Weights of a small transformer language model: MLP 768 GELU, vocabulary 8192.
MLP neurons of a small language model. Each row is named by its layer, matrix (up: input weights) and neuron, and shows model dimensions 48-111. Each number is 50 + 10 x the weight over its row's rms, rounded and kept within 0 to 99.
After each neuron's rows, "fires after" lists the tokens most often just before its 100 highest values on Wikipedia text that the model never trained on.

L7.up509:60 48 53 33 49 48 63 40 41 68 44 50 67 58 61 35 62 44 56 32 32 48 56 54 43 55 67 35 41 50 39 57 33 44 51 41 47 46 40 51 53 46 52 73 38 68 62 25 49 53 65 54 52 52 58 71 40 54 34 38 38 27 60 47
fires after: ".", " what", " on"

L9.up112:43 51 44 40 54 38 54 34 46 43 52 51 49 56 43 42 47 48 46 22 42 68 47 38 52 49 55 46 57 48 51 58 49 59 60 34 66 53 51 56 55 36 54 53 46 55 56 51 52 58 57 41 45 58 62 62 48 69 43 41 51 64 43 54
fires after: "2", "1", "–", "4", "0"

L6.up125:62 57 44 38 50 58 49 35 46 32 58 58 55 55 33 39 41 53 22 48 59 57 56 26 34 57 46 50 46 55 48 40 54 68 50 50 40 65 40 62 53 53 48 56 54 42 47 47 52 37 58 34 54 69 54 50 37 59 65 55 42 46 45 72
fires after: " |", "0", "%", "1"

L11.up379:47 58 42 59 33 36 56 54 54 47 31 36 74 43 59 36 48 40 61 56 62 37 59 71 44 39 44 72 63 55 48 50 41 67 46 52 66 57 51 54 45 52 42 68 73 41 53 54 41 47 51 50 61 57 27 44 51 55 46 55 60 35 61 51
fires after: " ", "-"

L10.up648:26 52 52 47 41 44 60 39 60 55 37 56 40 62 43 45 35 60 50 32 43 52 48 41 54 63 62 43 52 53 44 41 44 43 46 38 45 47 46 46 59 68 59 47 62 63 46 65 49 48 46 33 59 46 58 61 51 41 29 31 51 43 48 42
fires after: "0", "2", "8", "9", " |", "1"

L4.up227:49 42 50 59 52 64 71 56 38 57 49 47 66 42 40 49 59 59 35 39 41 51 62 49 64 52 54 54 42 61 54 51 45 47 54 45 57 39 71 55 25 56 44 50 42 61 45 49 43 57 49 39 53 29 52 62 62 50 45 80 70 36 51 62
fires after: "0", "2", "7", "4", "1", "5"

L4.up438:67 43 55 39 42 68 63 57 50 59 50 59 62 36 36 42 42 48 30 53 47 62 39 42 50 54 52 51 45 42 45 30 44 40 29 45 56 57 70 48 46 45 57 51 51 51 30 68 39 34 52 35 63 45 64 53 51 53 76 67 47 44 47 44
fires after: "2", "7", "9", "4", "6", "8"

L10.up55:52 51 37 59 54 44 53 38 47 52 32 48 61 41 56 32 43 42 49 64 64 38 62 46 55 46 60 66 58 43 42 43 58 57 53 59 55 61 58 54 53 52 30 44 59 39 55 51 51 66 48 45 53 54 33 42 39 58 47 68 59 47 42 39
fires after: "-", "s", "–", " Team", " "

L9.up40:47 70 46 32 15 42 63 57 73 57 64 30 51 53 54 62 50 37 54 45 49 56 60 55 23 39 47 69 49 69 52 68 42 39 29 49 55 37 53 68 39 62 50 61 59 36 47 44 53 45 56 56 52 57 47 43 56 50 61 54 34 53 58 52
fires after: "1", " ", "0", " the", "2"

L8.up132:36 41 54 50 54 59 61 37 53 50 45 40 47 54 46 34 46 55 36 44 39 35 44 49 45 46 58 32 49 47 48 49 64 69 57 53 60 40 54 43 50 45 53 56 51 63 59 28 56 56 58 60 49 62 41 60 40 49 27 46 51 45 56 56
fires after: " on", " ", " released", " number", " On", "On"

L7.up114:66 61 44 42 45 49 67 61 40 52 42 49 50 72 39 66 60 56 39 56 50 39 44 39 52 66 51 61 46 40 42 31 26 43 60 46 63 42 66 57 59 50 56 39 56 60 36 48 50 48 48 43 56 36 56 39 58 48 45 56 47 48 58 46
fires after: "2", "1", "3", "5", "4", "0"

L7.up625:61 56 47 42 42 49 59 68 53 50 54 61 54 54 48 58 51 54 58 47 49 56 50 53 57 57 48 64 56 44 56 54 43 44 39 32 44 39 61 52 34 58 50 44 71 61 41 37 63 55 31 56 52 49 57 44 48 54 42 53 45 62 49 47
fires after: " ", " the"

L4.up695:43 46 51 47 50 65 51 57 44 51 54 76 39 47 50 52 64 58 31 41 45 58 59 52 59 55 57 57 49 58 44 41 38 57 45 48 44 54 51 57 50 47 52 38 54 45 51 48 35 45 24 44 53 48 85 61 66 50 61 58 50 44 38 54
fires after: "2", "0", "5", "6", "7"

L6.up100:42 48 59 45 54 61 42 48 49 57 46 34 61 38 36 44 38 47 45 29 44 71 59 27 42 47 62 51 48 36 50 53 61 58 45 46 56 48 51 62 41 57 54 59 45 52 56 58 55 56 50 43 40 52 65 47 60 44 36 48 65 53 25 59
fires after: ".", "″", "0", "4", "5", "′"

L7.up622:64 61 45 26 41 58 54 47 69 48 60 54 48 60 48 44 52 49 53 49 40 48 37 59 54 58 47 58 54 51 39 50 44 57 43 59 53 52 61 36 44 50 56 48 52 31 38 44 61 36 46 54 45 59 45 39 51 51 40 45 34 59 44 67
fires after: " the", " a", "\n", " "

L8.up766:46 50 66 40 51 60 46 47 44 40 32 48 64 63 46 36 42 50 52 43 57 65 49 60 43 63 37 51 49 63 46 56 59 49 61 60 51 50 43 60 56 41 52 47 52 66 58 48 57 32 56 60 48 41 65 53 59 64 25 36 50 71 41 62
fires after: " ", "–", "-", "0"

L9.up213:55 51 55 32 54 44 58 34 41 64 48 49 47 54 51 51 44 38 56 43 50 61 39 42 45 39 59 62 43 49 56 60 50 52 46 47 58 58 45 50 66 43 50 64 45 59 26 70 41 42 49 39 52 42 68 61 51 59 27 45 71 51 48 44
fires after: "1", "9", "8", "3", "2", "4"